Part of a small language model's weights.
Size: width 160, 5 heads of 32.
Architecture: RMSNorm before each block, rotary positions, no biases in attention or MLP, untied embeddings.
Training: a variant of Adam for these matrices, 122M tokens, 14832 steps.
MLP neurons of a small language model. Each row is named by its layer, matrix (gate and up: input weights) and neuron, and shows model dimensions 32-159. Each number is 500 + 25 x the weight over its row's rms, rounded and kept within 0 to 999. Numbers have three digits each. A neuron's up and down rows have the sign that makes its largest values positive.
After each neuron's rows, "fires in" lists the words (lower case) most often at its 100 highest values on Wikipedia text that the model never trained on.

L3.gate73:480495460498502495479540515531482504467502477508486528500500492488476517508538500529528485539502461500467497489523498476516505487494519488517484508488527487515512520515509513530471478516500478499483482540493508504539492495493479522477494509510483468520478499498501499532507492506495536499503501538543514491520522504519494509501506533420549524490574511543537478504503559469485517491456
L3.up73:485524507485546455514457511507501480516505514472518492476480511477469486467494516498538481525502494486500524486477515549476505470510471520476493493504544497478456489512485479480487492505461577474520495511488508512505497494511448526520526480526519497490525506425472491508498538513469511495530492500517489487523485508495478490498510545479491496460563508506506493482482437497498516489466
fires in: "with", "and", "to"

L4.gate288:433509473558500497520463509519489481504482459527483455505498475495455517513470484520517486510503549489488490495530485481476475524479527516486471508514454541475525513503549522463486466489466481468507489487495521530529534501493518508477488446494500465449540482491509512520536514501451502513483514459534462499484516505465492472556489510466490475551519502510496515506502463534483513512513
L4.up288:456518507505507510501480510522524459510513490475518499519540446518473512532516504531464430519500500480536505472532496512479472504472489514486444508535466477499524542499509452474487483534503477493517534511528507501481480529518482461474466494485482450492491504439518503474490518508506508510464531444551483499486511497483491517508486516480493511513506492499494558498502461559520469518527
fires in: "in", "incumbent"

L3.gate95:436485465479519458465502488487446481527472462506501523534517506511543534481460534499498470515495516507507470492505508532527473533501537524508486486488505484470493437477517533502484463545481491497464464521432502507479545497494481545508470499485497484482489489507538569501496473482463497487484498548526482491493506521520492491518531496514493487518502475475491481505529527513514487510508
L3.up95:456509485470521460457511474486483506510458511558507490520513507493467518512503511467509472486533508473503481520493491451515511476495507505507516525494523502509477460515467504469495506536521491509496495516464528487469491473497514545513517477469500476514522486481522514485493495493514461479489477581517458502478497495517507541516534492494489498509540472496545494523518503508495458474497
fires in: "he"

L3.gate113:527550506533500469520493478485526504520501504490542488470485543537526522497519513513550520509499497489510459478540458520507488505502486487495495495512537500483496546510474510508528482460512481545485496527487499545505526492472511500498515504526515531511490497527471539509546528470540466442430490501442481511475548542480457504534553507499498476542529494521474492464516473481454497464506
L3.up113:488560508477507485478474447468508513478523498477551500479504512519466518494550519503506496510539465472489497463532451559536532492504473519480477470517534486503485508505445494514526505486499499532507474540510463512490492541465496486497529491520482504529487495498485503497543515473540499490455482494477489500506509544507500518501515508488496466525506524507570511479497492459428452448502
fires in: "first", "third", "last", "second"

L3.gate48:519498512521528515538544539491510510527501468469494499497494486490495502512509487513486473523497539493493488487519480462479556528511487444473504492483486476501483490497502521491497493446524601496479448500479520498501505508499485475448507530511504537462500506476535437524515500553488522494543523505511508487516499480494486496472496517591490503480462532517512468489454546502501499512505
L3.up48:497543467505526509501502518514489477505477522521467470503496544527490469521524470508526503495513594487484493516528471481528565506506528496543491486512450510504480502524515509500495460508500517456500519495481465493541457486533496532486540473480502480463522559505500495534508502509494516510509475496482486503494504520511497519480491504557514504529510538472507522488503588456452515516513
fires in: "and", "by"

L3.gate418:507491491533477470468496483463457476500517471528524499520532494500538534481508537481500473470490517492480474518504475496530505491515533478510431479494488534467501481477468536518476490512529483554453502571466493509468531502468519529482486518501482496475484531507517498491519478477464473497465530512496517482495525523549506482498504516490520468489538463482451491484537540480497489510494
L3.up418:474478487464510472504461460498526524499470501515455489527491517482452528505506503532541452484509510523465487498494488509479498505499510493485525525501476550498521503509494508447540502472507474525477535500512500483477473456476488472512497480498472477508517462519482515504516486487483507465520499498444480519469517559519532511526529505513503504500526488533579500546515502505434500486476
fires in: "he", "she"

L3.gate212:495511487518500482482492468464458495550489476539529465507528499520537524473492497487534504460488509472505451530512483475524495498546487504475460476508480571487506494499503523522510508519474475568494505532489473535487533503488504539479498499506511522495473509544516549513495483473486481475469463463490501485474495524514514485531506499481492479522552483487459489486570542497492501444505
L3.up212:474494508454503484517463449516505516524506499524477487482510498490452559511500515523512491505516492480507494512492493513485528458491469484482475511498488524501484501509456540509530504531496481514514497480515479525506522475479513492515483494536466513526478436501531525515518486479537495490486492525458425496474503528507523516542499496497483501520533472511564490526494475492456485442501
fires in: "she", "he", "took", "taken", "his", "be"

L4.gate186:473487482528534505502490429461449529548481474503520488518517497485534529484503478535495492492519490463502513486492454504612495489525497493492518473496494513486543502506491488487482479524485494489498506489503505533489486472463559537490469487535502477473479509497540494547515509471491526511480482509513487500452532505486477469472506499530528422521490449474498485487512516490519483503485
L4.up186:481472515511517489498496433492465522532494479498512499559546476504508521527521486539485457509523491465526526463515474498564493482510478493484516479533527469515542512501486463510483499527512483473555518465539467490444489475483517522512475514549528478501493523500513481520520497496511531498462478508525497480448532502505517510454481494538516458501483443488513511487511507465524456490501
fires in: "her", "his", "during"

L11.gate381:499489504501516501461498502540518519491498481496523457501552504467504486461510513500489530533488512470455505565488498483516550460508515491505536511485499508460507526472495516490477538528520463484518522496486488516498524456494487522536543487504505569506501479543522509541471465491449439494443514501530566493514493503438460498540518504523540480492500522508515490501522476554530509490505
L11.up381:464530490513467456488542504488517480536484489468490532554505493463531483523475476533533536518511524492509523534448493486478514504531514466503446510482485530487490497575502491509476523498527496511492491487471481513540482514455518532507505483483477510521551445510527508511516491536470491525507517533518495523494518495515500523491532503552530478489516526510472490470537546516525506512485
fires in: "while", "although", "then", "was", "and", "is"

L3.gate320:496463535501459482543471493517461515463514455517545477515505496498509501479479493483486494468489507514489486493506501445525479500493515500520510511518480566493501507464492483546481547474487431526498517494492506478469539468495545518541517489474501544531482505538459523509486488462499509475514516502471502498482479498503529509548513508543463501460542464527481534531514498486504499500478
L3.up320:502500505530534499468495524504473494502539483561497489510546417505500480549525511478522491515504541484484461474478491527534528509500448496495509495461544506500495509496498503516554480483562501515471523557475482498520455470486495485494527518521491496486491500510495500497527465535504522499534514521493517493512501503561481512460487561526531525491560508458493515490511502497490484538505
fires in: "the", "they", "there"

L3.gate422:481509502479498500528459450494485511479538523489501484513500497498460508476531511533514447548502462489499491465504489541531504512482521513502461422463507510504470508452482449503494579502486525513501515539500498516468471476486525506505499524488494500530471507544511501520509452455503476477509489509503564491523479526517535506539502505486518491528529490526526484484462531524491487488481
L3.up422:487500499494456505462448468519491519492502526503555461494495560497517535466475516497518504454491526495503477528483524459490450467527467479514472468536488535520515480496509532537483516534529514499493483516468471506519549519502515512499489488517483522512484482552510506524538470474536473488485500483520479509501466494478520487562527477470488491525470501498478463512565494463533538456528
fires in: "one", "she", "not"

L3.gate255:501531479496535510511550513503491516525455532473445494507468503498504491485535490528533515530492462500529530505494472518474557471478533474453505466519478453509505480502526486475491479500508523471500495471508519497538502518491487506436517519512509491482504513472503508523488476542491498487512534478511496491529541451502490476439486491521550500508525529490500479487510533515488528526500
L3.up255:492505484528536524454510552508500502489500492497448492529513476484504478529519486494504474489491502484487488493464492416531516467499528457499492488464532529465482503489489522508526516482478486532454479551481523490482446468498511484495534525466497511489474525466468467470497440516501535515520500517509517514526518499548492509458476564519536482458551515437511528496499489478512491517481
fires in: "and"

L3.gate183:481529451493497490500494455435461517489534463487512500498502480511510508523504496517496501487495497478493505524521454508565506499528473481506474498518485512495488475446511450543496481479512523541509509478496528541511517504468568493505467502515527531483523513534501512487534470457553466509490503533485527473474557506511485484492508506508495433501506525491450483516520511482519489493507
L3.up183:531541488455539468507527489448520469503523478486465545501495471520506498510482524506484501499491489495507511496520484504517572490532491469506503543557475541504498512473488495506537488494490492515515523487524511520463476521512500434527498514509555521501519489491497531445479484485537494505472482520424540455455551477479507506478531507499462493476512539495527508535506501480517458505530
fires in: "his", "won", "many"

L3.gate277:470519504517530495480506498449488478509451469481526517451528513528482500503472512483505505547500499502441482537522480564506502474502508491513505453505537483491506526515494493508570494534469512455487457470462520515531469470446503459511494482510532450484512497432499479488566529516477501501472499450480468477505509495495508491515507492504477510472502493515517484481510513490475493507527
L3.up277:493544516517522489477515512453502490497496488460515520457543495524466498519504493462487481547492485516469511512539476555505508448485495478493515489515551467510529524512493488494544508541502530495495484466470505470500445457474508443490524529507521445505520506447482462462530518511486527518476519477495470495509511486507530528531495499521466523465505501515521494489527487492476476513534
fires in: "18", "17", "19", "1986"

L3.gate129:480496499515529541490515519497505476492554523475471495478517479486468473492529484500518485558549449512503495500496505477525557505478504490481499479476530456513466531506476521516500505465523497491485459507486493475509469493515502505441533523492499490484491493467483482506481503519512509491505507510516507492516508543522468507448502492568530518478538550512507489490506388475490510521490
L3.up129:486497502546506525482487518508495492460508488538536502516465506496469485508499478539524489480483538466528467507476491436494537511501508474460535493497508535479486514504447518473559462539509586463492482512468509511509491513502508482500535511505529491497527505515490488489516479535510557522501497517499504538522498495515490539462500470450503491511486559524518506484543506478489509537512
fires in: "and", "or"

L3.gate84:479473450539537505535478482489479517471517490525511478493528531462551502489483514476515479475475523457467498516523464514511505500548520498495504514521446523489516433479514495537488499521482522537465503513481538498491521483488582513479512476478521527480515519517507478506527490457479481523485504462515461488493534511523478517524514549504509443539509506490505488496514545473501486483509
L3.up84:501465513528524482545510506464534510464490493480492541503528477493502516521507537512489482511457491528487492513548458520530529551499531494512522553535462461517551457483474495517471491510529463507464522460536508445479468523520525454518525513491512512482485499500513509492436510486473456466464503462462468503495539495505503532477513537497513487493500487478538510504524510505535438515525
fires in: "took", "national", "city", "political", "development", "won"

L3.gate310:500481480485471536493484496515500473528453500555497465502523482491479496515476483478510445541519467481508523489528482489558484512512515495514461515509505507514535494517452513499508494497491515549491464507485491499507507457521480479476513491483467470491483492465476506498533495433475519465507509493469529479439486509504501482498469463526495482514523461477484482466528539494473511507551
L3.up310:524528522509495490469487508492435482522477493518506466532504513466527487497463545449529505517508542472466456455507519525456510489494490502528482493507470503501515516519491484494528486552398519480504492525530469511528539526501512492480465489501531474493491473527496492493507531503456492509475494511510490480510473502483498489524503464471487509527477483576484487492548478522486497483503
fires in: "can", "had", "may", "could", "would"

L3.gate435:521461461550483474497548503508517527523515522502511531487517493511523466492535482467489475505497532486499483519469511516502483476487486477511436470492489521486491500483514519475526561468517493494480462503518517520475498496507503526538529474512532494511466498473533530506517464489517473466480480513486514496482524536479506495500497540499519507487492497480477538505521584483468511476495
L3.up435:484482503530509516495463520514484493496516487496489508529512489530499493527549463507510490478513517500493535497471490502523535529480535492461495469481483506470470519505493492517502493466518451511441501535484495495500481492467504447461525513498497477509486516484485492438526471496475550488559539473541508497518550515508473516481489558526532507457479515491523528517525531500480496533489
fires in: "of", "the"

L3.gate35:505490474528533506487470510463513527496471516502484500495474499498505466479505473528496487546500472536525461518489500441493520477500494461477481482492528484513499499477561479441542475459439506470488484496489491515479485473485510499467516502514535485487460514502509501486495450536495493474487510528487474509457523508489489486460478533544500490506514564443480505489482468493544502519493
L3.up35:512492492485520510510538523520527490518516519453481499513489481485471466500517508493508473521518484541494456496511496469524560495485474486471498520457530491491533501491525501460502490428483508520476472489493532480506473480467497485488535543503488481497482510489477502521488480556496506467524512554482489526517525504514494516453482518552545510476511525498530501486464538506518498515483
fires in: "and", "to", "present", "by", "of"

L4.gate414:482470522503481482462531548487474503490477497481507514516470500511503470516509500507477461565526497537499508525481464523518532508473562510494477488484541470484483470531497491472494514498511500530503445494483502512501461501470484492499545502544512448469471526502504494483543468492523511490483553494476518501519534476500454475472506475506512498540505533549538523486494532494514490528471
L4.up414:488486531510567520527495490466548516510466480514492509451476504495491489487486506541478512518495499487501495534511495567481509512528482508479532524548455503499497494528513501499491506496499530534513490474525494488500513519500465508500524537517535513470512517517517497477496485505500482580418463489494460511486461454492502500540481508473520498510527551516531550513506463477487489513521
fires in: "and", "to"

L11.gate129:539522477546501489473490503492497525550488516499452498458493528493464495472487548488505488505504434524517490543506510512519564514565499477498500475533492484507503463490535492527477486455513544546519472505500526499494476511511490503520470505518519528452487515478453479486526532508513501501480465497466482470465516478486519507498534495537540515488504566478470526464527503522511540485511
L11.up129:480477484482530484509444496510466502500468495500502503422451482517458493499490554513486501481469467525506475502525512533509511500472477497490530487501492502500483500481510507517529475458498472516497542466528484451542459507514485522520491535477487478487491497512516462488476540497494506531511525488463536524483523496500506529493500532515535487489541509481486558527477512512513534479478
fires in: "and", "early", "scientific", "martial", "scientists", "personal"

L4.gate143:464485487549488469478477491510462543512475537468529469482507532514485523506507489496494464469504510490460439482456469515545527464507506529526427515516481523497543526501527499508492504483505458514481513544533531505487491498503550515484504518496505467458478497518496512505490524520458444461444472477515479498480522528513521489518462509510540509511526452536492492494524463476509483516504
L4.up143:462489509515479484475456507552503511507509508477469489480496538487496486532476503481489472509512487515501508444480505520467521465516468507485454563525500503504499546513527505468505485499470471492525549490555514480453511482525521502470481531481517473523475489507444499501488509510492513514482454445507460489462515513502507496532461501498490535517510501562512508472467475500467470534524
fires in: "on", "one", "conference", "in"

L4.gate179:477520476467529510499512507491522546490477485502505508471482540513498478459501547470504485551486486491470461499504478516487535474502500493493509501497497495484496537489443498516596512496492493505491497536493485540513509512489513478473510491489533492505468513423524459525538536482526502471501516505499457503475543481491485452447524499519498491485519490513564465499453535461501495518510
L4.up179:500525521470514519482502540493500569492492499485548507501511490489493487490514534466474473536503478539466420491537483494489505474482491496512528510516531493524494505492482447550533537496516498498497512498526486536517464503502500481455509521482530506507492528499490481476514511483526489481474495528503468484492507506532536504449507487537510542463511511531545474501450517497523460492538
fires in: "second", "third", "25", "first", "fifth"

L3.gate264:517505504523478509553463504516492473506477484547485495512522488496507503495513523511479473463499495495524523497510503507499526510518492452535500480488461527468473511501517498497512503510534419496485528512509471531477470493492467524483512499494513494481489495455469522483506489472519507510531504484500509498498498495515524495501493505460476502453597469524492508510525551521497488477537
L3.up264:501537498485475487542495461499508509501492483520533476498540494496496517487488531480484512459517500530491523494482514441486425511508493519562461502502454479482497481532489503479459502517547507536506486484506534531494475524503480477512482507504488513500478461489510489544497528508509496480513489508525531475477474514504510498546499446502498515487444488490482495482504507517528498488515
fires in: "on", "route", "institute", "one", "affirmed"

L3.gate267:483500506519469515490488471508525489521479504508488494474504500511511552457471481472523496511493532469478492518518481454516491502502509474512511478517455541495496486478516554537530496567520491511463489522497498536514526491492492466492509503486494515469505474506529566498508458452492491457476464471480522474497460480495497455501535472501458488487544440470480459507530493492512534463544
L3.up267:472517469474492474521542487517501509524539504492536545494535466513586501499512514496466446522519523501492463506509521473497455473532474504522478502495488491473481523450499467529525455516482519537512482551503501520515491483517499539517472537503483521506497523480470477494533500489563526512510496539518562489553494480533478485462479501490490506475493481511494514465463524514506500469521
fires in: "had", "10", "each", "20", "he"

L3.gate24:556494478516560495499527517468508494519506462499497499488480494490484483492524493509563479600478505555500468475507499504517507492476523451479513494514498503502523491490493520482535512491532505516496458521464516501504505494492482482488520513492513471480519544447455485471508497530496494465514511499480533488488532481506483470453460534535520480482509545442534476449471530491490511529509
L3.up24:518470501513546486516526516515502524528518492477461561486456492491483474525511477526533502566513465518502487482517515548473535480456493511464514495493468468516520476546467496487507474485523532498482471473506505509522479496476460499483500531528504478502521516474514467502496511541493518508484536503478497517493530480484488512454475503537542536515490524514545483499460511509468489510508
fires in: "and", "the", "to", "a"

L3.gate144:493486450501507525468534479488526526494521524501458482471454525515496530466477504555543516476521471468414518526526480531522523514508506517510467472518449551482513491550449503543540490478491460503478501486487525475528481501464534466493490455504494512457456466513514480519486500490501481494530515485490484500538488503491498457498497544507538482534524520489548502482506506472503494524499
L3.up144:521490491504494515480515495494540500477559516488437513498487492499519510503502502537515532469523471466453556503557493495502541524511480517494460515529499492497528474572435529530501485497482482488470502447497499462504476493480553436497518489491532508498456489518509482492466497496518517547502504474467524466536499486488523476472479536514502488540494529504537533495484492481494450529530
fires in: "research", "production", "music", "football", "english"

L11.gate100:462453495524514511495524498487503488497497519501516471472493513474531489477506449505512456468511519499496518558490478527496498488516483522488516536501472474482525508481452515486488458529499505519488501528512526473500512446488487548515504510448517512459472511482500484517542477486488467497524512469464448467483523514494485509527481533521536515452510515493519507514525497519505522482502
L11.up100:525526515467521495525457494515460518469529487488477524513481502495504495467525467543512552485509513511502522503483517509505520509458467468515490501513504482500516446466474458461444486438576477486508516547466513498488519520480496524467524503491497494467526510476489542488531489489522498507473555483523473533478550519492533524500530530506479488516483487504525477493479497529536533500517
fires in: "was", "is", "were", "being"

L3.gate415:495513493492529481471526533502544516534478509488481506472469499503463485479476458519542486544525524519491528514484494510486538535489515505496502506482482471496497471540497528501520502506466465478482476501492511518529470504442445454458531498516521474471519453463500528513489522558461520461514517508483482496485546477483480503483490536481512515507579498508529517485493477559448518514502
L3.up415:511523522509540493517476548496553489511495503477471535537502469509476457520485494510514477557528510499504491472493505453487519502495543473496458490507491492483491472512482490473509505518501532519510485503509527501524465490478487507484537517515550482475494501510522493477522493528514498498482489522507495501486542456488500514444485567506520509481541570525507554452480505510472484516515
fires in: "and"

L3.gate184:522490538536492521498528533515513482488450524499531497489508501521495507519518496456540530506543500503496468510522503498529524503500525486506474506512504466498515472478530537510524526530487533485494466497476511520512468470453472455476548479491526444471500442472480504515475534504451519441466449535472494479513503532491481507520491502495499477522506520525523504502501496483504518491491
L3.up184:483490503441489489485544537533461501480556500503505528516547479481477503522560553497505498525500471461493488459538544508489475444488471512473469470493489498468527496495452462514520505522471502497504488486486500491498493459476509492559487533536512462523499484465525449502518513518540503488509479548524505495533519479471498530492458526507537502494467490519507538498480515498493492490498
fires in: "series", "team", "band", "season", "match", "of"

L3.gate46:490529495488442548489525515520513493474454520462517487476516524544504523492525472507478474489522511495477460519507498494506484536507499493484500496521494531494552488521492523495514466505535504474524493516467487493506480472494461489520511444516487491507503497547494485515516516497496507462532449493522496504506479538473510471559504480502552470531506510502474487513516477502494509460508
L3.up46:510525478499458533510553558513526453477475517496487527479504496512539501519537523473433497514539529490493505511489525500495492549508506489486506557524521523477526498519483533471526465519509563493529489536498490477491487486489493518519483501489494467514488513501530453497506539523503508497540458526499484510535492505479473487496454495519501493510495549545474511511474515515475480492498
fires in: "season", "match", "team", "eventually", "events", "event"

L3.gate61:455488499524466483472491470493530502522494524525512443504522525523548514479504525501493468465484513484523461544513484542509469511538493513486441516492486548506486503486517492551512506510498451558498506543506513530474528484499512510512497493506501518509460508534572516486498495464465481482485469509493510479486520535499495485512486498490531474538524498458440519501557537498508496460472
L3.up61:527517512527474465472462487462500531500497501543570469480502505445464532515481516454526509517507510479485530519501470486472492471488497498504471539510499534530491509508494554458534494514528479485494483502505473472494512486490552501454477485502497485469492460495524509521499531468497466518515494517483446496474481549487477534512517495531508476481542501500543491544510498507479487497487
fires in: "he", "in"

L3.gate64:510483497549480505490482509527482491485501502468504506518478487504502499489498502542511521502488499513513485502502498469504507504491495462492534517493511521510515488522483481518517521467486458505503517499501428510490507495477500495476486530497515497495479469532509543497514505500482498476492530487489484492527507493496494497509483518426541497515488483536497518504557516501524506517525
L3.up64:499490503486504521457506495519496470474511521515482484492484492498466489474475513538523487528512502467493522504503521540524540521485492463525517495506475476465501498518475495506524452514561618471520501503505483497503491550504503486482491497504512475505496468433461426499494513504500510505503517489518510504506524499491507497507476489587507511513569511507534508509503475487476510516489
fires in: "with", "and", "best", "known", "other"

L3.gate59:525540501581504462489524458438500488513502524533514498478492502524560521490515502514523498450489492476486461536506471486520490512535502506507477484516512508481542469503491528515518491521452496539502546499497528507511531520442538529521480484509498509503484495536508503501492477481499483483470487488473480504499547505531484486526544526518482468526543509516478499495561514473509502477512
L3.up59:474523509484490470505481413465510499474530508509538516489535488534486540494537495553503442505518504458501482503513480486526500501505471519483470466531505481477519501510464488533518506500492485525530539485513496494506496504471505492556466493540483504515508471539480508482490489492557481494482473496478506501520510529531521513528505508505506479506519473510564542494491513502473480441514
fires in: "his", "research", "development", "local", "taken", "remained"

L9.gate309:479490466533460478508489505527472480475511460523498503513487480517494509455471544502505535502558528467492469493506463507524503543547513499490441518478458515462541530500486502522478469533523490520510486495493522503519514525488530499453460513537520464479509524505473521494484482488515537468524550459464500489471519482529509477475492484469504493494504495475444483503549485498482511508501
L9.up309:460493503487479501518508523509506504447544469502479504508504461490449469495531559470486500512524532474465471458518463461527490512522500510509452521489489468496504522477505500539485486523523492480514475464535564451507498516540489502473459504520502453474486511514441507485478497544510532500482506488482468494491483502536547523475486496505479502446508522476474520489508497504534487505488
fires in: "on", "one", "during", "over", "under"

L3.gate425:510521506529514499495505497499503472479482488476501497431500519497495506460464520517544514493464529464497524521522476517477470546481535520493500482524479486480533535515492562522491521494476500481492535541471470516513533480546464493499478466492493510496472498463504552506470447454500473490519493529503513515525483539483469486553490482491473491497493500471527521550535501507446517505494
L3.up425:510523512516516499492535509499480521500514500461496525483543479461511477506503523512492470445492486465499471513541473516504520528481488514505487500524474457492521537495477537501495511498484520500521537529498506481480509517523473494546490503476486505539476513475482487475460483473527466509495459575507519524518483494509496509518466473483471487482449501477546556540491518513473458475508
fires in: "time", "times", "eventually", "role", "period", "events"

L8.gate164:484476489484485436508499442497496518494469491488429499505463514519490506478452457520512487519475512501480462485493509519546515479507500470490470514504452550519502472538490503489513516501500532506497531461507526531495504514484485455512477470538487519438498444516510517513516499505468457492502512487522498489494538515525504517519483466517473488516482507486496464506533470508493518459522
L8.up164:549529531536499524538509507422486545496497517532496464519524497481484529468499501502493476490543513463512491498479481451506470483523496464480477495502498471502493516503478482518461493479499517517481484509498455472541504487529476506430484491515514467457521535480496475477493505499503470478469484498531495457503452494496480466509489471510537517485516484467462469474493485542500481502557
fires in: "would", "could", "might", "may", "able", "using"

L3.gate206:528474450465462505507515515516542432498481514516476484516517487531526535525496542504499463482483456486511484505528508479508491554515484468436460496477493514496485492443506465509500468527509476509501512535528467500491481485520456536493462503499494544506466484556472542535497468502477495470504489540472534475506495518560507499535499487470518522481514466520502487489524538534506502490469
L3.up206:514496522512460533446472475506449478485552516499545497493526512511485483477465517494538515472514493488501488481488509524491497529506503529469492454506498542517501529505440500524526477508506493448489493526488425497509491500514478475432521491533507522512484510464472519481547486482484537505520525448532492483493494488519518539524503491469533520517480502523507521502543455471479508486517
fires in: "on", "in", "allowed", "one"

L3.gate71:539468483500496512544531511497484481478488492507502487503509472505539524520512508508483470463500499477534483494476450467518491513522533491477501490480479544488489516469526489528526490476571464524480511602499540525481513478499494510503509546490527520534472487520500520473485447492514498468487507512498505484534549510545483519488497542488497488469514487469510496528550514534514486486491
L3.up71:514511516563453477503474482488418493524513470533510516513508498527501537516529537488498525440516487501490483495534508477487472489502475492520474468514454524513519479497464488522543523458550499511455488535514483502526504531500510483481508505502498515482465527495514535491523488453525482502527486497481492470482499468532508525549521492479502494518493478480483500516544532496455480452546
fires in: "the", "they", "2005", "2023", "2015"

L3.gate414:455491474530534494462497492455452489490489499470524482485485526533485511464504491493547515512534490476459513494513482508521539528509504502463490504545473484482523471540479511544486491497470481493487492497448515503471509541455444492474454485519501470425508440490505474514495504465489470530532512520529509513501548528501482495517506534493498472483516495511529494497502496462495489534520
L3.up414:495489509506538497484495513466464470482479510452483508508498493506484488510511497490522525503547479478464500478532507480491557523500486509422501554564504462501519476549474517513471496498473504482500516442478504474456493536483439454516485514507519472486537468514485471474477487481498501543506479528531518488492532501498518519501491524493482504488509510524545531516476474469504462553533
fires in: "state", "race", "area", "states", "district", "village"

L3.gate120:490496511505478523430509476512527508505492504497528495503518519520502489486503497471513470484503464479481451508537458483555492469515494474507462471492474556494534479492524521516491491493477432537472482497485533531476493494489524513471483512508498545470478533522486519541501521493464483473545469481502512495505481529534514454514495468497492466487524489487462476466519511492515523461500
L3.up120:517489516539495512503487521471520494486500478470487508491474506504469496502496466481523505473474484489474507453499480490508499555485504550452554501509516460508537496508509491482494512526523400467485528481506508466482478528466502475489555493454501499494534559514530495519478505523450539482487467490521522524447483542507519476485514475483509495483545494491459497499528485488542505521490
fires in: "out", "received", "run", "outside", "main", "wales"

L3.gate334:507480506513536552539518515516546531517541484507505475509476486487516493461487478520532502540505492547536510490443477524494497504499517480487524462501497505488482507466538469496530461491510558489510505520516531496499480513486474511483498525522509505507537458464486492491499486533473503497453484493526488506529532522490487482478499497561491479518450560481494491501490503555543507476486
L3.up334:474508524476486478490472470492478543522506509474521478470473509516494508509470469494506536469485517522471490496521523524497462499503463538515517496554473482551526496488529485516508557493443495497513540454537492478526505512503512486523470489520509493485512487541544486531522537475504463496488501497493490489477465535453530471550533442569492503537461467491494501511469497478507507464517
fires in: "and"

L8.gate334:515525491520484509489504524485463482516464511530509424535503518471500479491491510511493522503470526524496540476490530511474503477528502510498473495479490544473498492520473489498482502492505504516467516503517476512507483505500522511501517477472512581493516506503523495467517481466460458483516494466528492511533490455489478527495536536487550534537523567495452488557526520510479524487507
L8.up334:496523477520476503508472521512470503584528519502496462524493493497479507497480471489488474519492499495531476490501524458525540494537513480480430473510489506519521522491540519510529479496507535517457494510484536549533501503530465513498524507466505508523498492506436517526535498470472500508454527499492503452499432494484507498491510503531512527513466479469489441493514523464536474481491
fires in: "if", "behind", "there", "although", "while", "should"

L4.gate377:507496521516417515473507485466501502509525512450486520507504507512476530482448516507461529511491480482462436483536458514521494476486488513525470511525521490507485545534471533518514526518477483480525501470508517514466493499484482499510514508498507502560478507501553540501499511468464454537498496533498492496521491484535524486519505464530526514533496463479479504496539495444504462493540
L4.up377:489487514529508488481518518527517521517503493498493535466527439493499474533523531531493485566540502544512512500507501551531517502483549504491452509483549438496528471507486556503490555461510539514498448496485525499503449502501439476503525506533482449537518493490482494497498494485510496530504516516482484497506514509477502499492491475513523533521487499512529507440499515445498485501514
fires in: "years", "an", "year", "18", "role"

L11.gate247:474544529523532516449522505502469489498479537497496510505481514506532506497492468493530510476437467499511505515483523509543474485496504434429524485520482514503531475486457521483507506500500549492523448489489512520513490509459491495469524525465494486513513544490482504507488532520512482485524516456516485505479503490489460519510464510464531473535546547490499478507546525508496503485502
L11.up247:451523498458502494500502529497483492505516496553448514483456482484503504475475521493475495481447479461469512514468489504507538518499521452423488523489511510492456507511483565507552484510457525506475498504500467450489491493508480481465496527478516515488498485479473459487491494525493518487550530436539517499483533503495505517479493504501540512488508512486512482498478517513470505530483
fires in: "and", "they", "it"